config.yaml
n_layer: 15
d_model: 384
n_head: 3
n_kv_head: 3
head_dim: 64
d_mlp: 1536
vocab_size: 4096
activation: "tanh_gelu"
norm: "layernorm"
norm_place: "pre"
norm_eps: 1e-06
positions: "rope"
rope_base: 10000.0
rope_fraction: 0.5
qk_norm: false
attn_scale: 0.125
bias: "none"
tie_embeddings: false
parallel_block: true
init: "uniform"
init_std_qkv: 0.0326
init_std_o: 0.0
init_std_up: 0.0326
init_std_down: 0.0
optimizer: "muon_variant"
lr: 0.00592
lr_mult_qkv: 0.4
beta1: 0.95
lr_head: 0.00347
warmup_steps: 200
schedule: "wsd"
decay_fraction: 0.922
decay_shape: "linear"
final_lr_fraction: 0.0
batch_tokens: [32768, 65536, 98304]
seq_len: 768
doc_mask: true
train_tokens: 657300000
steps: 10950
dataset: "wikipedia_en"
MLP neurons of a small language model. Each row is named by its layer, matrix (up: input weights) and neuron, and shows model dimensions 208-303. Each number is 500 + 25 x the weight over its row's rms, rounded and kept within 0 to 999. Numbers have three digits each.
Before each neuron's rows, "fires after" lists the tokens most often just before its 100 highest values on Wikipedia text that the model never trained on.

fires after: "1", "0", "2", " |", "3"
L8.up1495:523473469527496524498494533453485512506508528535530487498511551452508499490461502520483516490468480474436480488441495473509502493470474460467476503500538510494450561484518537543522496470499472504466477530507477503479480490518507471512495512467487500467468525469476466531517512453495495522

fires after: " ", " (", ",", " the", "N"
L11.up260:525517465499487526504482503492496553552461511490463500517552504489519507481510499447517502511507506475517514451463511470503465542512503534495496485504455514527502495535520543491517512470541495481550523505476527491539538449484468468471489533514515488507528464509531462522518489482472519506

fires after: " ", "|", " P", "-", " D", " C"
L8.up856:520515470503486526495498542468500512468515502491489541501522502491493486524522517486542489459487447494538501557495481478473514516508482518522506484494480525562460504446551480490502524515557483530508506507545507533479493509457509510502533479487512469527510532487494507469467475483540470504

fires after: " ", "1", "\n", "2", "-"
L11.up1150:525489440507542447488486519518523545515553489547501457511491541496499506492487517489487533534477532488482517509509532505501529514520567479522505529450449463458491470508489462509540490539493493509503496477544504525510557520493548517531498451495505483524484543491498566558520514529499514446

fires after: "9", "0", "6", "8", "4", "5"
L6.up994:523505504522533501499521521492515501524475512509543511524521525484481492532467468528560517537524505469472522490468529503500488505554483513509515490481514472503526503467514515522519488485509511487513484514518464470476537559461485465477519525498504525498512482514500544499517517511459471458

fires after: "1", "5", "2", "6", "8", "4"
L2.up1286:469501462516444510527471511550512496508516508452486500502518483463479496523501513534480509485460502468502522502500509535521522466505467513517486481514474503522508518512512514502507501495509528489493512509489495533489459520485428417474473516483506547482489492488529504524452475496535517508

fires after: " |", " \"", "\n", "-", ",", " the"
L11.up1255:535492452504518477515513507475512489538512490472515488459523504531466538502499528497499542561477485479489459472446543502492522502481503508599500490470452466505506506506552504537476509466509481492511475483454516495504493505532491501514475558530538486499492517511479498491480470487514507498

fires after: "\n", " ="
L2.up246:474453497480498508521499471506485510534476554478494515459491503495488484509475482512475541533462486525489547521471523551600553492505487514552470487478516484509479543493531513483469503489531561474477501482465503483460516507484487520510505503514483504481508510459465508512503516478520540531

fires after: " ", "0", "9", "is"
L11.up77:520466481504508507476560460485482464464505441517545515533530475514485506499457466514504514542503533469535472515506525533508474485535497498509498491497504472545452494493525524513478501492520481458488510507463491508496542515510532458455597502505487492494538473475510504478488507511442560469

fires after: "\n", " =", " |"
L2.up64:484499500506508534511487507502495484506488543479492508500476493505517474489411492491495538519496487543482535513501506537532524505580478506528499489504492517442482504498552520421505476528541514496517507445504504471489518501437517498517483482516469533473558542508502543526524502457507495510

fires after: " |", " ", "9"
L8.up871:535492546463489544488499506482489551482468486484480484515527519561492509489478521521493512499481503477503510484491459524531449531526495497469523482493483451507490492491567514486487534523503490484508464466507510505492526524447533489506486507531486502491487508525518491499517491479480492524

fires after: " |", "2", "9", "|", "3"
L2.up354:539464491518478458525522494492467473486527477497540538486510478528503523488498516504542491497531513571466531477516507496466476486501527524503502476548505525507479511507511552501471494494462497476484468495496510511468491520529451482512543469477493506460514502463476554442532438551516464538

fires after: ",", "0", "8", "7"
L6.up930:473503459465495423493503515477471459463539515513552466504512475495508511518481504497510492522504527487507533473544547491513490508514513504467528480465525546452497503507485499475524552491553486541488480502481482476503506505480518497478522476521499521482508515533537460513495490532536494501

fires after: "–", "1", "{", "_{", " −", ","
L8.up404:497476507539489464505550478483498536497496470484491508477461511509493476545510538491497493542554490473510481500514541470499493498518509532560494485545482529473526511484476453538504508479487480497498491477518548474507492487480545522490492487517493469496503520500542542535493530503511516518

fires after: "3", "2", "1", "4", "8", "5"
L2.up1419:480521521516504430491557528516511484495493506532484537539524478470478539513491528445532459494489499497508486523481499501581521516511455524503522474478504515480457515508448534495511512493505548477557496522496507469468509471535490503500506499505527462501533479488544503476518450486499480517

fires after: "2"
L2.up647:517507495449472468462498508527539469479499526468580546473517470492468505511478487485515511494599479487522542502516466519493505503486514531450483537552495493504568515509469496488535516503503474500458464493477507528482514535511502497526507561529524440469509529526502558461496494497509457522

fires after: " ", "1", ",", "7", "4"
L2.up682:461493488515500457534515509485494503504474508475504522515524506486527465525477548470544483497534493504499514515491492506531513520509522503463496479496501502516452489539500472430513544511534539506528553511500517510482532538510504507502544499518477479522493507518493493482493462489514504514

fires after: "0", "\n", ".", " ", " UTC"
L2.up741:512530481508501515531480484523407487457484457491516472493462558535485465530504520525508467509490491464502494476522480499520488523487506534480492487520474495515490518492494502467536522460513474487462489495468561468460485523494513455476507520500505493477493527548529495525457474517494518547

fires after: "\n", " |"
L6.up8:495464545438490475526518480457529519493516549515449534513506507476509517513469487506485497573480487529459515488493510551491583552534503505531507510487484513478483507497528487520478499484519466472520551514514474467536494504458487513507509458485529492485556488525485497506484513458510476465

fires after: "\n", " ", " Candidate", ".", " Rank", " Pos"
L8.up1347:509456472498506517467518519474499494500540497522554486540500479502491543513553471474490536520503523497476502478493503491475509488541474505521509525521474480482552498486494510493508520509481523484534497557512486499514487469509539516508545508478523496515448494492482507523501510475489525486

fires after: " |", "|", " —;", ":"
L2.up759:511509488471465518500491485511533495512531516507468543539488491461525559488469505456517501528506529468542499492480526532519506505561505563492518558535448500475544478461452506483505480494509506484519443492478508496487512551479525536525525528483473487500512522507522505523495482481472523447

fires after: " ", "|", "\n", "1"
L6.up147:489490547502517547510525511486529471502519494463545493526481469489500516501546484539504505476480486497450480455502504477468465523515508509498493555580489538535490444450497468489534482491505447495500475518464508539506541513486485506468525481462537518495485476513496468505493466506494509452

fires after: "|", "\n", " Gar", " |"
L6.up270:495436517470476529494520480497488490517530501490480532486524477528494522486546490510495492480504482496471464451463496468567508497516587460484493496494497498512453502546524485484445515541506484536521525519495494532495526510462483455515496497495491497472502503528465471496522483487525485481

fires after: ".", " |", " b", " ", " B"
L8.up818:511512499517509522507529479473472461467532531488493526501420499476509475525518531535491528498481514508507547474502506495499471467537487467514479525462537498503471517483522506538506477484460478477511461493507534496498561487514487473460483511465514478501508522517474507501453521552475483510

fires after: " |", " As", " was"
L8.up757:508520463508503524510522537463486527489464515509465504523540523520487459504472499522499499553468507528481463483479528541501507496487477479507500500473488497512494506509561503519487519532537453528484499499484489544477516463448524470533484475509483488494488515513474453474495532493497467501

fires after: "\n", " ", "2"
L2.up1379:487529451542492507526543479490519497489485496460484506486495503483489484495494468526432476506488533524460512541465469566549546495499479470537509494487482478488504520523521466445497483499508490511500489537502516488497512501496484502527511462490552538512521489501499494542469489477536476518

fires after: " |", "|", " ", "\n", "0"
L2.up995:460500492518483472474522468494513491504507463529427496465484506471492531520485491514505511539484459521535501492464517520544533492478479483506486484473525519476490500491478486506498493470481553536474521502474482534420493489506501504572508483509535458512539484500522522492485430482497513488

fires after: " |", " ", "1"
L8.up581:508502517497476504493534497454513534466500481499463504526487509584548491446490538478492467505471492481527498484497494462507505518517472494492521485505496500533460497492587496489506525498520481442455485450546479470498471462507540492467496544522464538497525520511508483505503527482517488508

fires after: " |", "0", " W", "aged", "/"
L11.up797:478508520494501494487516517488511497525518515463473489520497502466517513492506515492528517501498479527524539530500510572490530482510565483503519477481513492477482532515499485500502532427524519500476500521548515513437522528461514516539500499462472496492504534503487534522505500488470522497

fires after: " |", ";", ","
L8.up447:508500553509447500506468501526451512458528531511501499497504498495477494506477508478509492530480467526499470489476445458473474489490491490477492501476523511503521482478543514505477492494516552518528473459494516485486503424461523462506462556468511535504518522501506521481545480487464449516

fires after: " "
L6.up1289:481532506480532496499485494469467463507536465482467532501541513510521527488502452446444509517501522484551505526532479495500489462516472527494508500457477472505460507533486555516497519457483478443527487490464497492536511458494503453485496534506503467555500531474499512486465504492494502507

fires after: "7", "8", "9", "4", "6"
L6.up291:534504478516488438497524502498480551490494511510523498520493460516473476500476502524503532480514501502501501535476518487511475473511501514487444483480482532497497495487513492491516500538482453486541474479484477486496481501474491483539523528512525509471493487549540485482461537537529529507

fires after: ",", " of", " P", "ius", " (", "at"
L8.up1018:510527463496559494434487459505475513494492493451478498529461516515499512517481538459516464474504551493494500540531441537527503466498512505478456482475503470485503507485474495525504488509517519503549436550484514501529545461506478501482532530484523530489480523536486491488487471499522540462

fires after: "1", "2", "0", " World", "land"
L8.up800:483499533519490449498530475470525546487510482507482505514493483439488506475477541490540517475529516484522509468495517480505495493521530500471487526484529476519524489487512477536541520519504499518493505507452532536448495515533476496505564493518495516484555501496515490489534506531516489513

fires after: "0", "1", "2"
L8.up521:531510527503500455515489512505526468447492517504541519495506490503517481518467489458490536504483477519490509493514521502513513501496521514504518533498507522499496558558462534477468530489480454508481487525536502484460500503514526490530502500469471492464480479479562492532534474495487447463

fires after: ",", " ", " an", " in", "\n"
L6.up737:504515484493452528458521490509479496486524498469469520509475445489460499532549533528520518521478469446507460473520468498562531503509514500507479526517468474475497518522590524465451486481475456500511517499484500487509477456540536488455479488451489544586498487490493468522479471503508469523

fires after: " |", ":", " the", "|", "M"
L2.up80:500551515526530549494513461494499451518459563484525504510525529506505555473489484459469520541466490454476479495456509527481473545509574501488468541493479484491516498493484522469509487536476521505502516529512537535480503464506464441515501541461495490485491499492501494514477467490520504522

fires after: " ", "9", " (", ",", "6", "born"
L8.up1089:485459510498479519495534519495486533486531459489525486450488502500473475490507518521473487511491478463523500511490496479514536499485496476536506487484527513518445483495487562495443459474473449486536517490532498506541477476456473498475508498510479519497536472532488520460518517500476531502

fires after: " |", "\n", "8", "3", "5", "6"
L6.up354:534520486544461496540531500461514489452500451532536481491443493522449483460495507518489470497525450497504508518475467459502481499534483538484514519517508521490484508485518478523511521528564493536501492525504454500478569513483493443468508511521466489503492508550545485476513503533502474515

fires after: " ", "1", "2", "5", "′", ":"
L8.up870:538466490473445481540515509471515483446480499513470500468475497526569549513553516524498435470519515503524577482494489483536499476517498517470520505471537521525530449489515552508513492516537493462574477480504510482528566451505468493501492457494465467492513560492533578515510497486502535524

fires after: " ", "1", "2", "0"
L8.up596:544502534522520494490491465479524479545483498499493494535497539516514517551457498520560486536472578542565494507485498495531499495476481477498473512452489499495509522485465529477474496493478504478505532530544500489491514473542459466512491533518491476533495516463537509452485459452512495493

fires after: "\n"
L8.up802:509516516489524471515497491493495478506496502477469504482487545525490502502497503514491538497496536493513542506490506515515557465495521499532546495535493491473508504508501423535507540474487490532521496520474501441490513521455518503485495488521509548502513487497563489513467510441500516532

fires after: " ", "-", "9", " to", "2"
L11.up878:458462500512475453550505493527503436513477477485450523483488501516497541508517518510542537471485479519531478505486509529577476469525545472497538513480534501525526479500537500498521543503523501491503489511537487535487495491516523475521518466512506448486512555515482505465498530494542467472

fires after: " ", "1", "2", ",", "7", "3"
L11.up375:503494469511497429526504486462507490539478513524545516501477490500510505510511520504525519539477509482497548454522511489496492481489439509497510534466477504505482539505511498493518470504476464473521473511502528547437516492479502511468501494508488479474528491494596519512509482484526484514

fires after: "\n", " |", "\\"
L2.up1197:525482495483456503537492528498497525491497531511478496489518476506488484469479508533538506511487493520467462480462535507526530500514579506504504495531486499511471494492532563494523520520518485519468553541481518495527525531448547477538523485484504538486512512520477493493506498506493527500

fires after: "9", "1", "8", "6"
L8.up644:527526501538477484517480507508491520494547481511539549488526542477533491514531479511551458486540522514499515508500516501551522519451503495493495502467485509470522533510459462533502504492467498490517489544523461464470527475502523457424551460507487520554549510475498490509520466519480490432